{
  "norm": "rmsnorm",
  "init_std_o": 0.0,
  "schedule": "wsd",
  "batch_tokens": 131072
}
MLP neurons of a small language model. Each row is named by its layer, matrix (gate and up: input weights; down: output weights) and neuron, and shows model dimensions 341-511. Each number is 500 + 40 x the weight over its row's rms, rounded and kept within 0 to 999. Numbers have three digits each. A neuron's up and down rows have the sign that makes its largest values positive.
A block is one neuron, or neurons of one layer that tend to fire together. After each block is what it responds to, as a language model described it from the Wikipedia text at the highest values.

L3.gate39:465536505560520476513529474505510489537468489480488550429516498528502462549512554532503518546552517483502543536416550538539443473583512515464489561462476535455505475519506603466534483566540572532569482534509584538505535485504535546493496512541521543507500480534411524516619483504471437520511540453406504423483432462467539479579507524579549511487517514543464514499443484453514514437463492526554501475514475522552449570460474543470573476571509530491497458480469511454505475471590502542523553521493537507497509525506
L3.up39:523494557509537492578570512506471507512460533500485493558458483516424512491547438446524585508486522484481477471492479463520496556522450563543504585517501524462514537565521493451550506503534487499445516534489508566522456474526433505511602481606476527479516545519449523425474548475513545436532492452506443499499489492526459560587531564488561484440519556437471474505512420465491513460515555528454535482484567486540505609469533489460448511489533384575518541434468519515531483510494480457535544531498409454519509452504
L3.down39:386489447485516591449497527517469484550572476455508491525532502404560468460548493538481482453482578461449524533452470520473493499476532488613486480488507480423452625479475559526547444480542518509472480414498519532482490507441534485524492517468453532464492444535529584548467499499464565481489476488459524515560550506520539475511455512526469449552458431528482538535509569510497486464457485508484530454540465509456524490482494539514430488510508625515475484483617488495500495496497474496481467552533580563540548531564
L3.gate637:501475468510403512517552545420496557470490463470480555456561594452451525512437539453596560446487515469427479465526488514530487480513514497561486519496461459530521475545498426537503484444527542515511540519481495516494489472507560500468441548581529514426526492593577473480425452515495609501559587463559524578534557508536555568525498508480503485560494373513518525540478530537541470450510499491549519439474471555472505541517459561531561526493518533496543483514443529471476512499510497511467501516593485497534499545466
L3.up637:513456483562522491486488509506475526485483450521448510480502554509533486531507535509558507568517555555516499469496569495583449512505469475492480607501447591561549456524501595436599451540478513525537508464537564499465556559527460542529548532515542479466507490450505534543527538525470549507481543490523479460547511490420465535516478516507519472473511566511519565479512533537502507542509454445524487485471459515566502534492464442507464501512431537462499506471580561493450485446527561439545499421448455469566540500458
L3.down637:488588528516500480524604490493517492483512554487561511555492443561414526451481487552508545520486458519489500578511429454493452480489481536551504483489497512417464514537538423550539568484424556466475539561473474489494497459498509511556459459518535470506442544481476434472566544472531482490473553530495496584515481498530488425513488434513481520504517485546479539525478439482576439479493511526491509491521508487418457485546537608495482496454506484454454494515526475588577548519538561516434520491527518521420504450514
L3.gate1545:485479526552447480582484530431419535506469507497516466530513506481500491462475527484491521479494521455486507495565484564488470501513479608453457561509488488451511524404565525574488412521534532545559534559504446454485465556493576576513514536529495440548546519555546559545562453522536548439585522503399514506442499431508486442577467502518416486505471520490508507446459467493460550513490561567437531510472468534566520491441484458454502548492575482598443502487462495464498494509483431532465546511464430479544467410498
L3.up1545:476494487528452449555458510501452472529497498556448550477464427474480556500522528500503476528515577534504514423478570524532484523458458479529448594416468534459455546513511534483515426518480506488510541430528533508468539510572525517484514419450567513504517500456500536577612440507486495548564530537525519525504512485479484490539490452525466499471556501437460446458503528485530463566527567480481500427488443428551467509532568556494548570522485490539566485481539534494390452465506492526510497565475473571470416506493
L3.down1545:484523437544498514573530479458482568449521531561550496501514491529504435504492542497486488451481492460482511507446510540531488503513480532514567457503502529537453458532491547532487545569556439467522502474544513489419428496430448476479510492455504514487514562514505425529506538456484510476514532496446523525512575514525450555532492501552517519500536503444526532550549462501477499448496554546470400466442461535494526525577493391471446567511491560467482506529509560524547563506437499513571494473589417517463502487543
L3.gate1660:527460494551511444526447502460430528502538429532469477531503537517567459547538471539520508497518543486504520415482483519488464494492457470464486526506466446513555512439500511388450485477529486460538593470456554543532422525480484399485505503532503480469471448428549550468433468416514557486494543479544474478514500554467598497487557461574575505524495546600511503520439514480517491504492513529450551468530571513459453526378477400466522483502460508485446496458533486501522517454470510474490494549461495411531433439515
L3.up1660:558522543493541468465437478521496577509507521558471467534543525527555440497490464466502426490440454486361432542539488513534512522527481520519492564528481542463503475479531487502538474498523463491556505432450542545503626488524540438474483484535535525522515486519530465474575544539515464477424439494505492496510516505546477410515538525507512481564503474545584547496520484494507466492569468523483550488508490444489581491503508449369470529512506564476497545552505499509448537458420555468485503411411507499512467419474
L3.down1660:441507551464511535488478521536505542538566500467494470474417528484462506493538531501485497504544534474549490488491564497430451480526491454482477521465576480559471484419526506519481533483544438446457386496599408455447478507503581437527433463562483481520483517533493504504488507514590434466493573519492540567506542536505492477440524490496447606463591490489515526503520450509453459542483494528489456534472503532497494498527522497532473476479419476613548482521516519493539503525579582544517506473593514475521549422515
Description: Prepositions opening time/place spans

L4.gate211:513397532494475461486438543543411513518514470504476558500480557494468503580607483461489547517468550489425461570490607531459502536499511522555593470480509496499477438469477467467500426518518540532465496534491496517523590476547477433485510552464576490528515421589485524495575382506469437550508499566533489477451502482468484502412492563480504571507536551465554452515526481501519467501486481509408535417512565419519512440513442454490545450548464575478482513455463474423448472444488503496506470493519564545546506505549
L4.up211:422539509489517485558499406506533509551518433492563492443509427509511432547510543539556501455477515499546454521438524525515405466480425438525495540463471489505513513416493499430519495453554499528505488560508514460588492556519483512425564450521555464575491450533441497543580511487527488526499513492423542494469466567470506506503535522488511479483502477528565579528506543478475512502517510587481459524563573554544558525531471458542536512495515478526505512533460470474498507496526526457503496555462542585553517479492
L4.down211:530492453499448503577476552398449455499487477490474564527507520533426490531534478496448515486423536504455515567527442434471468511491483503498475513447409553500512506557529529565552505558480530476454470535546511461496523471514435481557501516554529497491470491489543478498486479550468400505563544551453505449445458415511488512480555536486520524490523470458525484540453537451469517470485522471455511482548475435487539470517465502498463427533541481539537473485546480481504534432528419498502484491546547474443528593519
L4.gate277:557499436452540497542469547499487495536591506471485553465479515494548503486492427540553478521476574529480503570508486507537523526473464540507532466472419442402479548504551492473481449503503534580438470506434549526559447492531574535476551527450542457480498496536469538484529471501495551498466470531473541401449525463533488521595511515514562586423468520469506534519523506472429539508520522473471444533478510487539531518504433504478541524463491480477484507500487464512445465481567535556480481493557495542536528531555
L4.up277:499488483476527482522494574548505487459537515466470506468536564481483511503482504471574497452443504550467537501533471490499499503471493522483463556477494451538484539571500463428564492444517462487521514425512585543532486411506483505467541542549477501512520592480463485480527492460435514523512527472473552464516512510511494533398497500546517483593468575485609569500532482491476457425514595519554536453446483565538527523454514526481476529585553454535482509480491499492479542553510546586495522452521513590480485503514
L4.down277:572421494547478507601510521471492560461562491514512506546523504407582447537508486511468495548491516504570498482398545604496467503482554506457477566554541468518486530473494529490525484544524528578456482447498489484618513495493509450462507482527490565529483573484500489552470566456516464437452479564509472472408482509472462487524467457449510500441514482470529507523492473497514502486404462474497442451509524451556472487527419524469520484493434517569426503533582480536503498543483525478521525534491509472547508626543
L4.gate709:467506522494476447520475499491498504559440506519492493478562474467532475569385442535511497447457476467513482434520492487497548504479518497587449570494521475524469526470558481467480484520436526492538485429502532474458502537523530531536514429522511511498543562544494516458538556508496517498469514526503492438539455518549471471495406534510478425456498438539564539525481490554482508516477498531539472565453509548582511464562435518529514555485460448506522459468518558496475525500527561468462528479534524511535465497533
L4.up709:509455518508545447530510496597506526468516478443548466470465485466510484524449512578484451450472622605505525588445505410426540513474494451477533521576533547552476513565495533531480474501538530560434500499518459491516450514497539521536455433532521498510474528487556570490522489568474534460478492546441533518503489484553479468506421592528571533465531552477469563519461498531527488505535492548506496509472538481530517535472534547505502527520458486472516485449482482506490452581545496570501456477493514558549506568503
L4.down709:475454477514513498510470430427530500465454477513453614495517510569507472535433485550528540507516504509526486484492486518467581490581514510509458554479487471482448565495503432507562462507411465552489501479453488516538471495474543466511570379462533485518495484504478509513503488515465448477512541534521566482500569510480593447483505497540481553465435497564520563435537497502563522553472505521513523454568485568478561454494539459497469558533462461493508495500494534471478528510504458537474491473477493526527521528545
L4.gate1800:519498468493480509474509563530423499522496480458466476500462512525517469536511564484561498542478479485459518514480464589584524538456531540462512545473513409453507547561499473494543524521440542488576470542414533563587528568513500507424473567503487542480465504439481511516516535559516484442493543513506552489553532508425468534470453470513564455475530423508501441462503531552453434520497492544503465476495434576492474470476538536408520490501582482558517472495521563437449435471497510494385539520499514510548548474550
L4.up1800:396444529453489510505499535531496493559464506557460558452427542549509443562525532471489530499487440486424495489536507555493481546466538489505562585465484402471507543505508501473521505523466498528533498487522470542558563462477520497456529576462430549578490505544540476458581509483535482526463496564469525464474481424537483458424441506455545505429537542487488545534481498511478505491491510476476422495521539538491408505469440419492548446489459486539559505536434516484505517484475485465486495496508490572535509499570
L4.down1800:538510438477530425484532487533477520492538483534505535464504506433457533570555488515481443503422437480466528504463447512474531493527519485476445509521538490488446418511512499521479533535429495467466438478471508521512464520472523524477507551548610509485531467464470519495450565536538490438507530504454558508480574488483460473551479519505542461446459424505487506532547522495515533504458478580555555491512432549483491505505434521453468542485525511499486515551568568496459551520524454555503533513454495465434500522516
Description: School, Water and title-opening nouns

L3.gate895:453479453563574523475550558498438420537457509531454479549540501538478513486462579492511500479475424501509502506470511484504473519471570526497418597448446531480450505571481461438516538475479483578493490484524557511518481521509529530477589441519415466416532537498518551467491535573526550511497527481461573549446484499465549534546472626520434564515553486391461446463470447517499470535482466520457519536482558526563465501456586509479416549434497505541478462465543509490460432541534435516522529489500417512553557453547
L3.up895:510437529454509498542468503482434411470444497543474512511522443439484513497472530529484397444459545503499451532570573377435399523511525532499472522434521509462493434490551483471502500493472451528467511488485498406491575478547484564487488507572491457430491517546518555479564514541545506496501472545503560455507484485438509546531479541476563529464464426445498471478548497476467486388469508483512486532460476484466465472499537595459532544471566550476408472507506552496507446538581488484501530545500402455470504511533
L3.down895:506604470475448466496489483488538498458576505509465484498449554423489542519499427461514474505594486561503478499465427523450525504461495465510521473569476464511508491476456489533494541526552491502531573545489522570514473422490506387495427514503511452553501486522458508592537462533494502475510462422444455431529440500486464529499498397435503436596431438543482533518507548494457529497530484505510424478440515460490528515522419508447508472478419504476464498565419575570491585474532484494533531513570473582493485532444
L3.gate1205:456407563509507506480559537440524500577553418551424523493528476456536476631411441427460513519410499485481443538486441565548540424430526458494485575524471509491518522443453526517489515417580490499543559469534475521517522507480510533459558550473487474451553485441502470449494478444454527567499544465483465486511469490569483493504435517514417470539487476486492539438492554444525542481506514550449486454464502460441529524499500452529469523446434459595532448523468553474474453563530511519559464525495524539509472544517
L3.up1205:441517495522469445519541469460469510456493518469484443478516540531506523479551524479465518559558465522488506470517483506520449496466514543526562481524537588435521501425559543469527477555477435515578568493469529547526501463456508486534548556517532540480479540458498582543472528526537491513446504509486512542554442508464582490464501499500523548494491533414495487424427532507568558610478499475525455473446463472528454503436424475496453471531476445490489516464487514526508456434478511447526547472553538471513492523581
L3.down1205:566464494566474496476533481481538453472475474491490546514467492563456489463461487504503507499506507532562533466464497509524490491577541527490464489513468453546441429519504467458416552532501540570481488529528514425510452512469541529470466482492484495492444491511581499549496518526570490505503517509460477420513463493519447472513478559476438492445543410579466531438432570514513439551470561501438465515502467566405433439491517473487505453505533527516487480401508525539573484473426490452474466570497427534483465520528
L3.gate1291:515504510541527472543529551483467447509471540473488461473531447488474479472482523447492518441479470511521521543560557495431580470459523581513516496544520445516494498470465493445528529506458455475489535480554561520562515499533481545477481457485452479550554508599469536434468504494527512432467554544413505433508482461509478493512506476540438484530465522477538547558465469493515523512537595479468488537479539505507511452511554497535502527442497587494517538472485538471452439545518466554548520541541449479498526491521
L3.up1291:462511519417478430522477531585453464537541532552474485566567520438520538463476490475567528510497527494451527504529504473641495484455508499451445493502498596480473550518532476455515531564479450487463500523524537482492505487428523479544571481494508510422533504497490483468500434501498521514472471491508501445561535506516506560481548518486477445492432513486413518413487478498530485621502516513490437485493468458541432501508572534477504564494519526498594479536513533502470480512521408476479553532531403492536541538548
L3.down1291:506501436501547452495493535468425473463516495464410503550451515419511550498468525450454452375455474552542410540512534517410487513451523527490548545551525434517553451527516486483518497500475503497480506519571434600473474466559476483563490525491405583503507517537467539457483448479555522465527533545418502470483519492433439412459518485500514547536484467452504476498526502531539470541456476445538492518478512490494434509446497521476455473485513556463461497449448602491522502547492482526465477460594536472448563467541
L3.gate1903:566457486514526462551528488461589504414552563494556464485507520492475493521400484509468455489503543507455544567457464454434498471479493550533507518461483545524495472547516492489545461473537489484443540449521501553501503431508489564518515444479473550477464516504448543431477524501539457488513494539474501491553474421604514462449467554466426561536429461559512541480541555518534526549457525550464462550512489518485524565447474501477578425484532426491562408476477525502492527508548449499471471458400534462541516533508
L3.up1903:435470533571481414543566529519592428493504485542506485506510473539422532488470484516511486509448534527528516581570489542538551500495542428528527514508492493588446492430461461519549452456498486573537507454529489467520457457530544538535529435549460462496538527506520470541483437570445524590480447608594529500555566479525489493483546441453458512462465427413539462466486413484453500462461540587471496485502443466491558532452538580436543578579500498545486437542535600462459510524431486558555550512535477495515543553494
L3.down1903:508448469426496500541551512454504536516578517536488519532483536449498494560454534550468511492507526537459507510486521523470541509560524486545476460502470526570500537527495438517495569475470491524512520522407525408502523490453487473449554477484509419474471493524454464435472542464486471532503520554439514592459534551556456498458545490518536538486494498578416534537520526493508463510458443450519529529504503531490442500532442445550518420451501487487542535430511501512517511535466506507491491512486425542469584494493
Description: Compound first elements

L6.gate229:516546465446478473606468464533569540543479446490485528495460444532532467549527516526524437478474556522569512524467518501531482547470499490523434557544514527517608420531470553447508455583508507458526463512546567461471520553505487521526458506443490527555535543469525508525478419525466466444554496493540463509511411494445449488487515476459550485465487530418512564434471451536461487532468513560444557507489505500550527530478481459550469521533521538446493487520538428457529514562457554539540430568430555478526591514592
L6.up229:506489609544456480536502486458530550465470527526521526551510510522557495557462528563433453530499525465505481501443453482407508488446522521539523450517534520561536527469534516457480546532516462527584509438521548492549511607565467548485527536455497482474487544495516518476530558526535544458471469493519467515512419465429490466506475548435526456504483523481508546486528530511475491541508483523533493516513476451511511459519453561514559511517516466449483556539508500460522503578488425486526469519532581562516539431514
L6.down229:524525507523451465398552481522489499497529499509465461558496585499560492529459473456537541521434471483483590476491515415539497488431506480464530512511422504474511509508523467510456435522484510481471414536528510509423483489504488530577447440559531554494515493490535476550469516521490539539513496590508507462462511458557542430540566503620496468565457461486474492424421566491488503516495526484486536527480465532490616512548504477439465525536479494484455458523490442473472444527457488475407563463477519413471515543479
Description: School and education names

L4.gate80:482529578482498513530440548525464490537564495473397429458507490534545484498537431470471443460500435491513514494452484426483470526571552498551404518526544532509452496490488527558485518553472486535448505441487528503484519487432499496527475599543511532563486471530554526503510562479458556491541474490461467490563529452457445446582518493542398533535551544532559535471568522425423525497514546578488498519443438454561544485546610519445532510567461479503459567525508550542542435555426480478470498567485457518493448483442
L4.up80:429475499494529502461505541581532487494488451466446466508509538543478498545571453446507550429440530469518490457488573421476489545505503532449469560446521412538505473482482488566495477499484469448442419487469442527499510422486488488512542548551461504470513510587477538617554486486474485501550539500513438429507507489486587492531495488472468510489507465484532514468543532466457459422549484512488505494538463474465532551533475505441528514518522487564451469542472469447529467451485455431477535525529446513532507494412
L4.down80:528494413455456461524504483539537513458607479496506531475531491537472508467478548491489515496530480488495469519446487487543518535552482492516518459499467573528526510481495523506540538565464459535538500509520501453539478504507542468524537532485526508434458456469545477490552505550390465456551538424508495485658557473489504476556553489533476523481530505441448539422457495476475515429538519465474547509490524506509521532499527430517454541510464514454495466459542440462558435532421560492560549511527536498471527527526
L4.gate362:536494475564471459490464547603442466489471463455451493477489524484447534532548469486527462526534508469508528521447426507506453489549516472492534587460457460516476474491494601539532477517497503481493469541527512547541538523489449476542504459468479438469492478482515539512407548565430519467468510434507561508564514520492467474521514517471573528482619575531542490502543539476449542487509518522510507527495535557550570525541466530468524576501492507602478508464506558498496505441477529499448433570522455485515530538473
L4.up362:415432526619531457539545549537492518529495559422511467484544489510498492522490481475503500491549490474497478499487516452483501510562541538493506472520540474531545538489495554410525552531494471543490509464534434571443481515465525503483512512577495475473540494483490586431439565515491567558519459550567517537505518484393496554501469482522613465567476387540485519442514493509529452518414497482444525544538537564477564444507504425452520468511505507441479463413509517570464457403486511520519526494517492480497551526528
L4.down362:504424490489513475549483524490458493472513524463495509465496464472464547502457584532469514517498530436473548531466519525565456479496517494521525570440610533594388490577537481575535519498464541485440456510488476548488476520520473472533483517538552544455487504527532483558515556498471527537473499437487487523563495489484472432516567535569571482455441558508553515501458492518465506519516588467542467575499499537543514556546483557525487525502512514549457474509540454499494572436462497551474400485558526464471464540543
L4.gate409:503521430455490423476491516534446601481548540459505539464560527532485452498523487584446527469548524502461399499402549485483519516490577485528422606429494418507484468480468532440432484548495413483486458455489494440547551481497511439440536641549575531504517485540436490474478513515509492494520412515481496575540517573526494523591466461498443497521467497481498504502442532445530468535470554516511434491486461529472504534502505510498565476413547504554453462466459576506487492544492463523502532520470477531531510546532
L4.up409:536498489499533575546458525484387508514437452514445513501456488475546495532574548472472511450545457536549468530443514414446525466517548521524510490506535503502492457487493505467511446492548546438477449488538519466419552434459514509480420560575478471510543483548478461496487487523507521465524462474503485563498552455547480501484444457458408469431497487520500582438477445429503442466479591492497493494465485481577495527469499502544519514535535469502488521527483452537566466583484447549559499517439460495581508521483
L4.down409:525574445532525472540468530518524519489444515521420518532497533580539578565505517517459467443551492509557545478457519563551508449529545474523468537527531477572538522475482551481550492463511509491488460553536466483534482456481575505520538537529444447421571502533538495504507498501460518471532504488463449501550496487525491540449541481503433463547593492475485487467483372511509594431545514506507576479520461462435519505481496548472535561523504518479468472578494498492426368496470485519518515562521486441494565455444
L4.gate414:482509478521505506510430611554469504525491527466465487531537505411490496487550551518537438452528490483525520502439522477506522539519504540487505454457442493468499498481489465472508429519535473464551515520485488485499523521488453488491539483524594478505521558520583491547476522481545466460513485499426519600532445496522529510461508522503461467551527478499519478476528563484494550540415529540541521519476500498559559531532529489527448538598475457503434510465454539553518462526538533486506567523573534473576534410494
L4.up414:427487535460501548564581518463532513578492498497436529491485436540414467499482468513474564523515467481457468487523507451477523477455470434424475489436473448576476485477459470505487510446481461534461430465511499531433522542462511501445534452515472534562550473533449480538536512541516465495499560498489575480546489581533441493497466511437485508468539515537458437514515465454449504503465499533516513456491519494471507515523419453540512508486442558478515506553521470500550395536458507503527509541553418503437537504474
L4.down414:414491538543491530484477468580545534433560502431501382598516494529536473552440479519514477451507548454509508558465577463471460519549477489519525474549483528480446452485441491451553578511529514502487522484506459569469436499436420507620552539490511550502491479469618425520574417496497497450491474531477542522502490413510536505537546488510475490465507512501574498475443506509463467397467476514470456510445482531500498482526469507467481470524585498482490521452549472464536503605503505497525521531430525498512458523535
Description: Time-span prepositions

L6.gate1988:491528480516521549455497508535478458480557471435459487482540499495518552545572477435504501490523433454469559554499485520474482514485526533490548507506497466501519526452469437431439560491472517510472520571463549471474558556458463472568498519513464523471441560505527503577508474489474461490513471565421536520493513506447540483502516499482539512552426515441509471525490524437462500465501504596474487463470455493504504538506535411524483546560464501544509554519528446460525436557510479555475618493501479463501489495594
L6.up1988:437423450466509464513561555511511598521562541475536587528507472438451476481463498512495471514539503463432465472522551476498579532456525483540541462488534413582571434503452492447488541477479422473544578522465521487442494541540495474500508526477493518607550515500481520538535435456466425435550419541518490530500509471514479524461483513440456413501503523546491525486535554498394380472547508571452497490447530511541477486499503477513480508450452481434491475410436483500513437587456501511481532515521468489476593506527
L6.down1988:486509509553512426520490596489541472457534571555452471562500526458475537577534511489474569507533507446493544452466494498440465515499545466468524448501473609431424478453486527522519424492506480502437439531497460426470455547442521560458476425466572526416547496520469426516511539453541485460480534500499506457531456586526538552492493493499539528518538558530512459488506498476511507443492429518503458505459445489448519576528515509575460479538550491513500492537494485469520555505566506448560501548570507546458459572503
Description: Source preposition "from"